Weights of a small transformer language model.
Size: width 160, MLP 640 tanh GELU, 3.79M parameters.
Training: a variant of Muon for these matrices, 116M tokens, 14100 steps.
MLP neurons of a small language model. Each row is named by its layer, matrix (up: input weights) and neuron, and shows model dimensions 16-143. Each number is 200 + 40 x the weight over its row's rms, rounded and kept within 0 to 999.
After each neuron's rows, "fires on" lists the tokens most often at its 100 highest values on Wikipedia text that the model never trained on; "fires after" lists the tokens most often just before its 100 highest values on Wikipedia text that the model never trained on.

L4.up440,203,221,217,195,177,250,222,233,207,245,234,177,241,186,237,192,183,228,142,228,166,161,222,275,253,210,217,181,146,186,220,210,239,196,223,132,215,243,169,222,164,178,203,203,147,217,201,136,201,186,157,155,223,135,269,188,237,261,210,251,228,194,256,169,155,268,108,224,188,179,240,157,243,190,208,237,169,99,156,212,118,270,238,206,174,176,219,235,258,192,95,207,231,184,128,248,193,163,186,237,143,256,147,156,200,161,214,266,267,157,208,171,206,227,222,185,215,161,179,240,154,189,222,215,240,182,265,167
fires on: "p", "l", "ot", "ess"
fires after: " V", " v", " Res", "res", " ev"

L4.up594,235,116,240,263,182,221,178,183,275,191,188,221,227,200,257,193,190,177,130,205,235,218,192,176,145,199,239,215,164,176,201,246,248,284,216,217,127,209,191,154,167,169,195,160,217,217,198,112,138,168,256,228,188,240,280,248,192,218,126,204,257,149,159,214,194,195,182,249,149,154,272,208,216,216,250,252,188,202,84,162,283,229,202,164,159,142,234,226,141,205,200,255,170,208,184,215,145,178,197,200,166,209,248,196,230,127,79,219,244,220,190,202,253,199,264,210,190,231,157,222,191,196,200,173,225,234,229,193
fires on: "p", "c", "ic"
fires after: " m", "-", "/", " Ex", " l", " un"

L4.up304,203,259,227,249,196,126,224,194,165,175,184,303,249,235,183,204,215,193,204,126,196,281,218,180,261,212,168,236,131,190,199,125,142,202,286,204,291,188,180,195,207,277,241,163,134,249,214,198,166,183,151,150,248,222,196,195,264,230,245,178,240,219,167,133,228,228,147,262,216,209,159,111,159,186,225,221,149,153,248,228,214,174,150,190,223,196,187,233,228,265,150,281,179,191,182,172,208,178,182,102,246,212,246,262,208,160,180,192,186,248,186,261,274,190,242,132,214,168,201,157,169,235,209,203,218,200,200,200
fires on: "os", "is", "ar", "ens", "en", "ed"
fires after: " d", " D", " cl", " ch", " wh", " Sch"

L3.up48,179,252,221,193,148,151,211,116,161,203,172,171,141,129,225,286,208,211,238,200,125,247,185,239,209,161,204,189,180,255,248,173,176,210,141,235,207,227,101,189,187,220,134,244,207,219,158,254,172,153,196,231,142,269,211,226,276,219,187,248,182,188,191,224,225,218,192,136,153,221,208,139,178,189,211,216,161,228,232,154,181,160,157,157,193,202,163,169,163,217,267,145,235,190,217,125,149,260,217,275,238,200,309,178,136,249,186,173,186,195,122,176,206,207,224,287,216,264,168,186,135,210,166,196,168,217,201,278
fires on: "0", "1", "7", "4", "8", "5"
fires after: "0", "1", "9", "4", "7"

L4.up129,228,195,219,155,191,262,152,266,113,233,173,180,206,128,201,196,177,245,226,268,181,246,164,211,200,181,187,201,269,193,121,227,229,257,144,215,251,192,217,234,166,205,211,229,155,192,208,136,264,168,174,222,187,198,291,163,149,240,187,131,167,181,181,205,239,218,164,172,244,229,188,118,240,212,235,178,193,127,172,212,133,241,191,216,257,256,202,228,252,186,181,260,195,235,215,168,190,241,246,186,237,199,237,216,170,158,212,248,190,270,193,204,194,197,186,199,200,165,147,212,201,178,148,207,219,204,253,103
fires on: "ro", "er", "st", " P", " Ec", "."
fires after: " G", " St", "che", " A"

L2.up269,167,263,138,152,194,207,172,232,141,208,233,237,232,179,229,183,242,210,258,175,243,218,155,155,229,184,178,85,137,182,215,238,300,265,163,237,151,202,207,111,141,225,227,169,160,208,256,188,228,134,131,174,276,130,173,205,305,206,221,211,254,163,148,170,213,146,184,167,247,219,193,237,198,225,162,198,227,214,197,213,251,234,235,258,157,221,153,233,154,259,183,182,205,262,237,236,215,168,194,129,105,203,196,221,249,198,130,236,262,219,193,145,244,209,191,229,185,201,174,167,193,132,164,268,161,163,194,176
fires on: "\n", ")."
fires after: "\n"

L4.up163,275,194,161,199,193,227,187,238,236,246,192,230,200,249,218,290,281,183,202,226,239,141,201,143,193,166,281,229,179,219,169,263,241,184,141,225,150,226,168,96,172,188,246,177,110,212,229,177,166,227,207,159,188,228,216,108,224,190,209,167,122,99,211,242,153,208,141,253,227,205,152,202,304,270,185,191,268,205,155,174,191,274,181,215,250,148,151,210,162,214,222,136,187,208,249,177,234,143,217,184,231,231,185,214,172,185,229,161,189,222,200,187,219,197,222,218,251,179,163,151,188,192,239,199,167,218,160,220
fires on: "\n", "p", "w", "ph", "y"
fires after: " =", " m", "\n", "5", " H"

L2.up57,304,224,210,247,96,210,266,230,188,177,182,234,219,159,157,197,154,223,179,213,199,179,124,185,186,157,239,187,186,172,194,178,190,253,240,283,243,179,196,244,194,125,248,187,233,233,125,207,149,264,210,200,170,156,256,188,175,204,281,183,156,135,253,220,272,208,246,155,217,147,179,172,259,251,220,212,286,231,238,136,227,200,231,153,211,208,199,183,144,162,198,173,212,237,188,162,230,202,269,232,214,248,219,185,196,124,123,190,267,142,120,244,229,216,180,181,183,187,167,201,165,202,282,199,252,173,168,235
fires on: " a", "and", "ap", "ult"
fires after: " B", " is", " in", " was", " R", "\n"

L4.up568,185,218,240,214,247,192,175,298,154,196,237,238,205,238,219,210,171,227,142,191,177,186,237,198,219,230,104,114,203,164,180,177,205,223,270,195,137,196,198,175,179,191,142,193,210,181,217,200,190,82,181,158,191,182,218,173,187,212,209,214,204,204,157,218,224,185,221,167,309,258,201,218,238,196,233,126,236,217,248,199,243,252,243,217,203,115,231,160,271,234,248,201,226,179,178,205,157,228,236,246,162,187,255,179,167,123,141,201,149,249,221,231,167,226,175,215,228,167,212,230,189,219,266,169,252,153,212,211
fires on: "9", "ut", "ev", "omin", "ist", " Ev"
fires after: "1", " D", "n", " A", " N"

L3.up74,240,209,212,225,209,231,228,194,206,188,102,192,241,137,166,182,182,272,231,88,211,233,190,224,246,217,163,196,211,193,141,200,198,194,172,196,219,229,134,121,201,180,211,216,241,203,166,261,193,117,209,162,214,133,219,248,146,168,232,175,114,184,204,185,190,236,289,223,217,143,233,197,206,182,194,150,166,244,124,158,206,178,213,250,221,231,195,245,208,242,238,243,170,198,268,216,134,136,274,184,254,234,208,215,195,218,182,146,132,222,213,289,211,137,232,197,187,207,203,259,219,115,163,226,165,221,203,185
fires on: "–", " |", "-", " (", ":", " •"
fires after: "\n", "3", "-", "2", "8", "9"

L4.up259,214,189,183,223,192,240,233,189,185,228,229,181,173,237,190,230,180,200,222,254,237,243,240,141,111,233,229,204,219,274,262,200,243,207,229,183,247,230,184,161,216,230,174,188,182,109,144,181,181,184,140,164,293,219,195,140,239,238,190,204,234,244,242,180,150,182,191,152,201,231,158,161,198,179,185,255,216,41,210,213,121,151,177,185,250,202,276,233,239,139,153,201,155,158,148,169,285,210,225,235,225,197,178,209,181,271,205,202,156,253,196,156,169,194,271,267,206,184,182,213,200,137,200,159,196,236,255,212
fires on: ":", " +", " —", "2", "\n"
fires after: " |", "3", "2", "4"

L3.up205,220,181,149,121,144,199,203,230,209,185,159,186,239,220,130,242,200,251,275,169,120,217,198,199,132,243,239,161,211,126,225,240,184,215,232,202,245,204,196,179,164,161,260,156,203,257,256,161,178,168,212,136,245,177,144,184,173,232,164,179,229,192,149,217,208,225,186,110,196,161,168,171,225,232,149,257,236,182,171,251,157,221,175,134,150,184,179,201,140,235,224,103,247,149,279,219,192,148,238,221,254,281,191,187,161,192,163,218,171,231,249,226,182,126,217,237,172,252,203,264,193,176,273,213,246,222,201,149
fires on: "\n", " (", ")"
fires after: "\n", " =", ")"

L4.up137,294,215,192,229,149,166,256,195,206,259,148,216,261,185,195,192,170,157,261,179,215,155,288,162,158,245,203,198,173,171,124,173,242,178,183,172,211,200,166,204,170,198,180,216,206,87,83,227,196,190,222,231,239,230,133,231,226,296,147,200,220,157,179,210,254,210,241,268,207,196,171,208,264,239,155,175,207,247,159,202,259,246,217,210,181,201,165,209,189,167,224,147,150,215,194,246,217,187,246,246,221,207,240,292,187,218,234,163,193,185,198,184,166,185,174,210,202,190,176,161,207,168,246,231,176,154,119,178
fires on: " He", " She", "and", "He", " he"
fires after: ".", " B", "\n"

L4.up181,161,210,249,207,137,185,172,196,265,143,196,166,239,221,210,192,210,202,200,228,208,170,146,209,186,130,241,204,273,174,144,161,221,197,206,205,244,129,218,276,193,194,248,122,176,205,175,102,179,204,210,188,166,166,138,163,195,217,283,127,175,140,338,214,147,199,155,210,203,180,217,220,231,234,251,180,196,213,193,180,158,170,174,247,199,273,171,153,232,229,154,233,246,136,216,209,239,217,239,209,233,197,246,152,176,226,197,246,219,209,285,270,226,179,119,245,177,215,171,190,177,211,206,213,216,220,260,221
fires on: "9", "1", "0", "at"
fires after: "0", "9", " r", "1", " St"

L2.up330,172,240,194,272,188,175,166,196,216,154,219,137,235,152,195,273,136,229,229,264,272,198,206,177,163,205,190,165,145,88,162,163,144,184,117,187,145,224,203,190,238,259,270,217,224,264,190,175,145,114,213,248,214,206,256,132,219,187,217,139,202,261,197,170,204,207,189,216,188,201,151,195,274,164,142,230,188,174,158,248,205,194,291,202,234,150,171,221,225,201,233,230,122,183,202,172,169,209,253,297,222,148,161,198,179,168,283,202,134,196,114,239,221,226,223,229,182,255,229,240,227,188,257,177,203,219,214,213
fires on: "1", "2", "0", "4", "5", "6"
fires after: "0", "4", "7", "6", "5", "9"

L4.up209,195,132,209,195,195,259,207,198,216,131,195,194,209,126,204,221,196,214,248,201,162,222,159,193,143,229,186,235,214,230,64,259,184,147,219,93,196,270,265,230,177,211,259,243,145,175,196,168,147,196,184,168,170,237,243,223,146,245,254,263,154,151,198,175,126,246,189,281,200,207,196,176,115,233,146,108,243,179,142,178,194,217,161,214,144,234,261,237,172,235,136,193,243,285,177,195,237,210,285,197,241,194,207,212,208,202,172,169,194,237,197,225,200,233,184,240,186,224,209,165,189,239,236,236,150,173,157,174
fires on: " O", "ro", "he", "or", "re", "."
fires after: " G", " St", " st", " Z", " -"

L2.up190,201,269,236,200,202,177,269,180,136,211,151,242,259,167,172,202,188,193,144,122,207,236,196,120,205,186,207,190,228,280,162,232,231,217,173,181,255,236,210,206,196,280,165,267,182,248,186,256,167,159,177,180,192,149,293,195,201,186,204,222,139,129,216,185,209,198,184,293,239,225,225,188,197,162,196,200,141,244,213,213,156,191,146,171,166,240,233,185,201,220,252,155,162,176,235,188,194,214,236,112,274,162,146,139,171,205,205,241,222,168,199,214,142,281,279,112,195,205,222,193,200,208,239,229,166,234,163,192
fires on: " Label", " band", " event", " company", " building", " series"
fires after: " the", " The", ";", "The"

L3.up304,219,246,196,213,198,216,167,183,183,200,257,225,195,159,160,224,162,252,195,210,248,192,245,183,210,236,224,281,235,218,189,190,190,300,168,207,158,248,227,215,183,162,153,260,206,166,210,166,206,149,203,263,122,165,237,109,247,193,188,227,213,248,249,165,287,261,264,204,238,225,126,234,252,165,238,198,178,174,263,171,124,209,180,290,181,226,201,159,172,176,151,125,187,195,175,83,241,217,237,157,185,210,204,212,120,142,177,154,161,210,166,176,230,196,190,236,233,227,178,244,172,266,167,264,171,214,298,192
fires on: "0", "'", ":", "8", "6"
fires after: "0", "1", "5", "7", " can"

L3.up335,217,200,259,222,128,257,88,223,156,214,273,222,263,251,227,262,237,238,177,279,199,164,193,208,250,171,177,155,163,171,224,215,139,187,167,238,125,184,184,169,155,253,119,108,258,248,109,199,162,268,208,195,212,236,174,221,159,212,180,178,193,137,213,139,197,231,209,172,210,179,221,247,211,230,152,239,177,248,178,228,229,215,161,158,177,201,218,198,187,255,131,271,221,248,226,177,140,228,218,210,119,231,222,247,220,224,261,269,220,254,220,138,202,265,129,209,193,207,183,188,175,131,207,170,236,157,164,259
fires on: "ic", "op", "og", "p", "ec", "c"
fires after: "-", " m", " l", " p", " sh", " bl"